{"n_layer": 14, "d_model": 256, "n_head": 4, "n_kv_head": 4, "head_dim": 64, "d_mlp": 1024, "vocab_size": 8192, "activation": "relu", "norm": "layernorm", "norm_place": "pre", "norm_eps": 1e-06, "positions": "learned", "qk_norm": false, "attn_scale": 0.125, "bias": "all", "tie_embeddings": true, "parallel_block": false, "extras": ["capped logits"], "init": "normal", "init_std_qkv": 0.0225, "init_std_o": 0.00425, "init_std_up": 0.0225, "init_std_down": 0.00212, "optimizer": "adamw", "lr": 0.00123, "lr_mult_qkv": 0.7, "beta1": 0.9, "beta2": 0.98, "lr_head": 0.00525, "grad_clip": 0.5, "warmup_steps": 473, "schedule": "wsd", "decay_fraction": 0.435, "decay_shape": "sqrt", "final_lr_fraction": 0.0, "batch_tokens": 32768, "seq_len": 1024, "doc_mask": true, "train_tokens": 484500000, "steps": 14786, "dataset": "wikipedia_en"}
MLP neurons of a small language model. Each row is named by its layer, matrix (up: input weights; down: output weights) and neuron, and shows model dimensions 192-255. Each number is 200 + 30 x the weight over its row's rms, rounded and kept within 0 to 999.
After each neuron's rows, "raises" lists the tokens whose logits its output raises most directly, leaving later layers aside; "fires on" lists the tokens most often at its 100 highest values on Wikipedia text that the model never trained on.

L10.up528,169,221,187,191,228,166,188,173,257,241,212,223,149,223,231,223,192,175,213,221,172,220,161,168,182,174,160,179,222,167,226,176,216,159,196,197,181,185,186,232,174,168,264,204,219,196,182,185,234,187,227,212,175,264,166,206,176,193,230,224,189,220,247,200
L10.down528,222,208,230,172,184,227,132,180,226,167,248,231,241,193,198,187,201,128,154,205,217,211,165,208,195,198,215,138,232,179,178,277,177,233,150,234,168,172,184,199,170,248,203,215,182,174,230,222,208,182,255,202,199,188,173,192,187,156,227,175,189,205,207,181
raises: "erie", "ective", "ography", "ization", "and"
fires on: "o", "t", "tor", "y", "th", " it"

L10.up360,219,241,206,224,154,193,187,248,190,184,217,229,185,190,183,210,268,145,187,165,205,194,192,178,148,181,247,190,193,242,207,228,167,205,196,192,239,155,177,222,202,223,217,157,176,231,195,233,200,218,187,213,229,208,199,263,168,193,198,175,213,217,304,277
L10.down360,229,230,214,236,248,198,209,190,143,210,205,223,206,159,216,214,227,200,168,203,248,217,190,216,205,217,178,222,182,128,210,173,217,218,163,145,208,245,209,249,137,201,163,240,202,236,221,212,175,182,182,207,201,191,138,216,228,175,193,224,216,182,217,237
raises: "illa", "in", "ing", "ers", "er"
fires on: "7", "8", "ant", "0", "it"

L7.up129,197,187,197,170,164,174,186,196,219,264,206,161,182,188,235,149,220,253,213,150,156,204,204,212,188,212,193,176,208,209,194,206,234,163,185,204,202,244,226,169,184,236,292,196,176,223,243,167,189,242,243,216,208,220,247,157,228,158,184,227,177,165,156,159
L7.down129,219,233,211,249,214,162,211,130,216,128,213,222,222,185,215,213,150,141,174,226,209,191,165,214,236,228,228,210,232,231,183,169,214,242,185,175,195,230,255,162,170,207,204,240,201,210,189,165,248,174,233,151,184,214,217,199,198,160,207,193,215,191,196,236
raises: "ets", "et", "in", "ute", "ins"
fires on: "y", "is"

L11.up212,204,243,200,164,145,218,187,218,205,234,205,233,188,191,272,217,212,194,244,202,172,205,213,207,202,264,164,171,213,222,218,147,153,160,198,157,205,189,184,181,202,201,179,225,168,260,241,181,205,168,207,182,256,204,217,184,210,156,179,145,243,209,211,194
L11.down212,218,204,154,199,197,255,204,210,150,173,153,149,211,222,138,173,208,221,194,213,185,233,206,229,203,156,209,201,219,231,180,239,177,221,236,238,224,219,221,180,178,225,158,204,166,193,248,179,206,209,198,182,239,227,189,184,168,196,195,172,222,212,157,217
raises: "8", "7", "6", "5", "°"
fires on: "1", "2"

L7.up139,203,196,181,158,234,232,180,243,227,160,175,130,187,202,205,191,203,153,230,153,157,140,175,182,226,162,195,169,208,163,219,157,187,199,158,136,175,267,229,198,157,221,242,165,215,203,197,162,187,208,197,215,158,199,257,187,227,145,185,214,233,260,199,223
L7.down139,183,218,142,237,223,153,194,208,200,223,182,160,212,143,190,208,151,194,179,107,234,222,221,216,202,195,213,229,230,228,219,176,184,252,180,218,207,247,198,129,201,198,214,152,207,237,191,241,211,221,172,244,174,220,214,164,261,176,187,210,195,201,236,218
raises: "ous", "ary", "our", "as", "arian"
fires on: "o", "e", "ce", "et", "er"

L10.up225,204,213,239,226,240,240,181,137,239,194,189,194,120,220,195,154,216,209,263,201,249,209,186,155,200,205,214,206,256,205,223,177,181,170,184,197,179,209,191,178,220,172,197,210,205,212,210,186,187,251,204,170,225,196,199,215,200,187,158,193,143,201,227,207
L10.down225,211,206,191,217,198,206,186,206,160,182,151,229,210,200,200,217,208,201,210,207,187,293,248,249,187,199,207,195,241,275,184,251,187,254,207,273,184,222,253,163,196,219,56,198,189,205,165,199,191,197,261,230,245,159,213,141,218,193,203,207,215,219,220,150
raises: "9", "7", "6", "3", "8"
fires on: "0", "2", "4", "1", "5", "3"

L9.up867,217,199,199,186,238,200,175,150,165,235,180,202,143,217,201,251,240,177,181,185,181,213,203,216,169,180,245,214,187,194,234,211,188,221,232,222,189,214,171,215,239,189,229,192,196,227,269,234,221,202,219,181,192,297,184,176,168,177,217,198,193,209,203,206
L9.down867,231,240,218,198,202,274,173,223,207,217,250,184,225,185,215,209,211,130,171,224,251,224,200,193,143,216,214,245,190,164,176,232,179,262,230,195,238,226,211,178,227,245,181,227,204,194,175,238,131,200,192,168,180,144,214,209,204,187,173,211,197,191,184,222
raises: "it", "ility", "acy", "ability", "ary"
fires on: "7", "ed", "ign"

L10.up565,245,223,171,199,201,256,184,182,186,229,218,161,180,191,156,203,252,185,209,150,262,168,281,145,188,172,210,231,178,170,186,217,188,158,173,240,231,215,199,172,214,231,230,195,137,234,252,218,170,202,266,170,222,206,258,179,176,197,215,196,212,217,239,188
L10.down565,206,214,135,206,174,249,161,189,165,225,224,271,159,174,179,191,202,176,209,190,193,212,227,187,152,207,187,188,223,183,155,197,263,214,164,156,240,162,202,173,225,161,187,173,186,261,202,197,164,174,245,183,203,210,222,252,209,199,214,250,243,188,203,189
raises: " Year", " year", " time", " day", " month"
fires on: " ", " the", "1", " |"

L9.up667,190,191,170,215,238,181,180,164,179,203,168,191,200,205,239,198,215,236,222,203,203,183,214,219,189,181,243,180,188,250,174,206,218,179,227,181,214,202,181,205,264,180,221,193,187,184,221,225,180,220,214,172,203,194,197,197,151,244,220,161,154,189,193,224
L9.down667,195,202,175,204,231,159,179,200,221,230,179,222,189,207,190,217,168,213,225,233,242,228,166,236,211,171,248,196,183,238,225,221,253,192,235,137,194,232,196,221,209,189,217,205,170,199,183,193,188,145,210,182,230,216,185,187,171,174,195,208,213,251,255,150
raises: " January", " March", " September", " February", " August"
fires on: " ", "1", "2", "9", " on", "8"

L11.up198,158,220,225,201,190,232,194,215,176,187,229,225,168,223,216,197,216,181,253,189,194,236,214,137,166,217,161,188,235,212,197,205,205,190,188,295,199,158,163,212,233,191,239,227,212,168,245,247,238,230,228,211,231,252,174,201,215,172,242,205,195,202,203,184
L11.down198,126,238,196,155,220,142,136,209,210,193,263,261,182,201,219,184,181,154,141,162,212,144,199,164,162,244,167,209,214,206,132,182,231,194,185,219,215,203,191,184,164,224,153,202,233,209,183,189,140,212,208,206,186,205,220,219,179,184,235,278,228,165,211,214
raises: "ated", "ended", "ating", "ary", "ide"
fires on: "9", "0", "8", "1", "ed", "7"

L11.up240,186,214,178,226,186,189,157,199,225,254,190,200,176,228,166,118,227,193,193,196,235,181,194,264,189,256,251,197,208,209,246,183,205,227,247,177,202,240,235,191,186,204,218,200,209,178,203,213,173,214,215,218,218,184,213,199,217,191,244,185,207,210,207,256
L11.down240,187,218,231,196,244,261,228,218,192,222,214,251,207,177,181,210,195,185,207,176,184,210,206,236,267,162,171,211,169,212,149,172,148,200,165,229,212,166,227,203,156,164,186,206,207,254,272,178,127,202,256,248,157,190,181,228,198,210,198,212,138,178,193,216
raises: " had", " would", " wanted", " has", " could"
fires on: " He", ",", " he", " who"

L9.up435,194,255,168,184,217,196,174,241,180,140,255,172,193,236,201,195,219,244,220,156,212,164,222,219,203,273,190,109,197,188,213,139,170,240,154,172,160,202,228,147,203,182,222,195,200,206,197,157,184,213,180,173,217,248,152,147,181,234,190,209,185,205,214,236
L9.down435,181,177,197,220,199,172,170,211,186,203,215,258,173,116,254,189,196,206,199,171,195,246,204,183,174,195,278,151,222,230,174,185,170,161,176,205,192,223,193,193,203,176,210,211,181,195,152,214,215,178,191,249,214,150,154,217,163,159,212,158,207,197,226,224
raises: " themselves", " him", "ify", " itself", " their"
fires on: "ing", " saying"

L10.up748,245,219,186,200,205,238,195,174,242,228,179,209,203,208,264,215,205,204,269,195,229,234,241,150,153,171,210,212,246,202,212,193,152,163,231,204,214,210,217,199,187,217,216,186,228,244,235,230,186,193,211,184,237,215,222,181,195,190,242,193,188,188,193,221
L10.down748,143,202,218,220,204,204,169,213,206,239,151,205,212,186,221,232,177,197,237,268,192,186,262,158,210,202,187,194,180,207,191,219,151,156,179,227,228,172,190,209,191,178,193,147,220,162,253,189,169,191,222,169,178,287,182,202,225,162,156,233,168,193,260,230
raises: "'", "our", "’", "What", "der"
fires on: ".", " ", "\n", " I", " one", "I"

L7.up482,168,196,289,183,185,181,194,184,232,192,243,228,211,209,256,185,206,205,224,246,164,208,219,185,235,171,204,146,190,194,236,158,237,257,201,182,212,219,202,144,211,248,193,224,175,187,227,191,184,173,211,203,174,139,210,209,213,197,202,143,185,202,249,144
L7.down482,198,261,212,239,184,165,212,188,190,185,179,204,187,219,241,218,161,179,187,223,182,227,238,240,229,163,220,196,198,188,189,216,221,199,211,219,172,183,239,171,199,182,223,175,196,221,197,192,176,210,219,175,184,202,126,185,184,143,184,192,184,158,188,209
raises: "o", "ese", "ified", "ity", "a"
fires on: " his", " her", " their", " public", " human", " its"

L11.up870,200,179,208,188,196,229,189,210,185,190,222,170,230,235,199,213,218,257,229,190,206,226,203,196,210,196,173,124,182,189,211,189,155,220,199,176,200,192,230,215,154,174,218,196,151,264,156,213,169,225,190,174,227,225,217,167,168,197,149,194,175,138,205,220
L11.down870,194,122,241,231,237,224,307,212,186,181,219,202,201,129,211,196,211,250,198,235,286,179,215,173,196,173,195,147,157,176,224,179,179,177,208,192,181,207,228,174,190,228,218,237,171,232,208,188,216,181,192,190,201,187,166,194,294,168,166,183,254,169,162,200
raises: "ever", "uch", "tim", "|---|---|---|", "election"
fires on: "s", "S", " S", " They"

L10.up428,186,178,236,194,158,207,174,208,186,229,226,203,173,194,166,188,207,243,200,192,185,240,220,193,207,166,238,201,174,166,192,156,158,212,194,165,156,144,213,177,205,251,202,216,170,196,206,235,206,217,226,184,276,148,203,223,135,182,146,185,254,229,252,223
L10.down428,201,220,201,178,213,220,265,204,212,234,176,213,166,212,188,216,224,174,188,150,213,218,161,235,178,180,196,191,243,213,187,213,209,240,175,222,271,177,261,233,181,232,226,220,228,182,172,204,186,244,177,267,221,243,161,194,253,211,209,188,174,205,221,150
raises: "our", "ion", "ist", "ient", "ür"
fires on: "s", "res", "pe"

L7.up0,171,218,194,169,221,208,183,206,212,189,217,163,221,199,203,150,204,176,229,215,283,199,185,176,130,208,221,229,188,222,202,175,101,259,177,174,162,171,204,221,205,235,160,207,162,192,218,231,166,157,165,141,188,297,220,216,195,225,194,161,218,184,175,191
L7.down0,181,274,214,170,214,224,161,216,178,211,222,192,179,156,211,187,165,239,220,218,187,182,218,192,216,192,202,184,233,202,237,190,245,148,201,171,191,231,181,252,223,182,199,184,197,207,225,208,219,136,226,142,127,235,204,189,186,187,186,218,230,158,225,244
raises: "'", "’", "ism", "ic", "hood"
fires on: "d", ".", "n", "k"

L11.up776,207,227,205,176,211,230,162,168,240,233,183,171,168,244,248,202,159,232,207,181,225,95,212,191,231,198,254,181,214,147,252,195,172,142,200,180,196,235,250,168,243,198,213,209,167,182,270,207,221,235,180,197,147,227,233,192,149,188,155,196,173,242,234,217
L11.down776,193,259,195,216,181,178,204,177,211,186,193,193,266,218,179,207,197,177,184,230,169,226,249,210,190,153,185,181,241,200,220,240,278,238,236,200,190,200,211,203,201,200,177,186,221,179,223,206,230,192,185,200,280,235,199,259,183,256,175,220,187,202,203,222
raises: "s", "sa", "so", "o", "day"
fires on: "0"

L9.up328,231,215,156,187,176,257,181,208,227,168,162,151,189,241,198,206,257,146,214,190,186,167,185,208,256,230,186,175,214,136,191,196,171,217,175,154,212,224,169,189,245,210,242,156,215,216,180,204,164,229,260,186,283,210,232,195,249,183,185,217,202,201,200,187
L9.down328,183,198,294,191,166,167,205,199,168,197,201,186,175,231,206,134,159,211,165,197,177,147,204,249,147,179,203,214,222,182,187,167,169,233,201,178,204,225,160,164,187,245,209,204,199,253,185,182,151,180,208,258,169,234,151,227,209,218,212,267,209,164,161,189
raises: "ating", "ous", "arian", "ical", "ould"
fires on: "er", "e", "se"

L11.up825,184,191,236,175,171,231,182,204,181,184,209,198,197,199,254,214,224,223,259,189,212,221,175,176,175,234,204,192,216,214,219,154,136,248,157,249,218,157,173,194,196,231,214,252,235,209,237,202,159,181,180,185,202,232,202,185,195,146,189,208,236,195,214,206
L11.down825,214,218,200,249,226,188,162,218,182,235,232,186,245,181,192,229,187,220,190,149,193,211,193,214,195,204,135,231,223,137,204,242,233,188,149,194,224,219,152,213,197,273,180,200,195,199,152,181,183,236,142,213,219,244,200,193,223,174,212,230,219,176,239,152
raises: "ations", "ors", "ation", "ment", "ture"
fires on: "s", "'"

L11.up84,211,230,199,128,203,176,184,181,238,246,171,202,187,251,293,207,225,209,160,158,226,139,251,201,269,165,231,118,186,113,223,175,242,168,183,226,215,264,226,168,202,194,211,188,207,197,243,226,183,258,218,206,185,224,205,198,248,207,189,220,151,203,235,227
L11.down84,178,189,223,237,189,220,194,189,210,214,167,231,205,193,255,172,221,153,214,161,230,202,176,270,149,226,188,225,197,222,208,238,222,97,275,254,246,215,225,165,212,182,184,225,201,206,195,248,221,246,211,211,221,200,219,160,236,166,171,178,202,263,213,156
raises: "9", "8", "cell", "7", "ative"
fires on: "0", "1"

L11.up617,172,197,148,149,218,209,177,164,211,200,173,214,225,201,218,171,144,153,237,150,228,156,264,223,251,201,203,225,153,172,264,246,148,157,208,239,140,242,259,180,198,204,216,179,203,185,169,171,170,258,184,222,231,213,250,252,177,170,179,231,222,199,175,201
L11.down617,219,169,190,259,198,175,154,256,180,199,261,245,147,167,211,207,172,192,173,185,214,221,175,150,219,185,212,211,169,209,197,198,170,194,161,154,251,189,190,194,204,181,210,247,174,217,152,141,214,249,219,179,162,196,213,203,198,173,205,218,183,193,185,198
raises: "od", "ency", "on", "ient", "ent"
fires on: "re", "de", "ry"

L11.up232,176,219,231,168,234,196,166,222,226,217,174,214,225,187,183,184,184,240,250,188,209,173,175,210,139,209,192,201,181,248,191,155,150,183,192,237,205,207,255,245,203,225,240,218,203,241,163,195,160,184,157,214,215,200,190,235,124,208,126,211,205,229,166,228
L11.down232,206,173,254,205,177,173,245,146,206,193,185,220,249,249,174,173,151,262,200,207,196,176,230,170,157,205,200,194,209,197,205,233,199,208,220,218,152,174,192,178,282,234,173,182,135,268,188,213,160,142,179,187,167,217,187,159,212,243,182,221,153,210,204,180
raises: "d", "dra", "ran", "---|---|---|---|", "w"
fires on: " ", " con", " like"

L10.up127,217,228,274,185,201,200,190,197,167,230,225,192,235,174,224,204,236,190,273,208,203,215,182,164,185,183,187,183,217,236,285,176,187,239,185,158,183,188,209,191,247,228,278,172,205,171,167,191,181,202,210,210,229,220,231,216,223,181,242,208,207,192,109,169
L10.down127,181,227,191,187,201,246,179,170,96,180,210,181,216,224,193,181,240,196,223,224,212,157,177,220,191,243,186,215,162,217,209,210,168,226,187,230,226,212,177,199,241,194,231,258,197,216,200,173,197,199,184,182,199,137,238,173,213,204,252,272,217,153,213,153
raises: "ing", "election", "ional", "led", "ical"
fires on: "il", "th", "w", "b"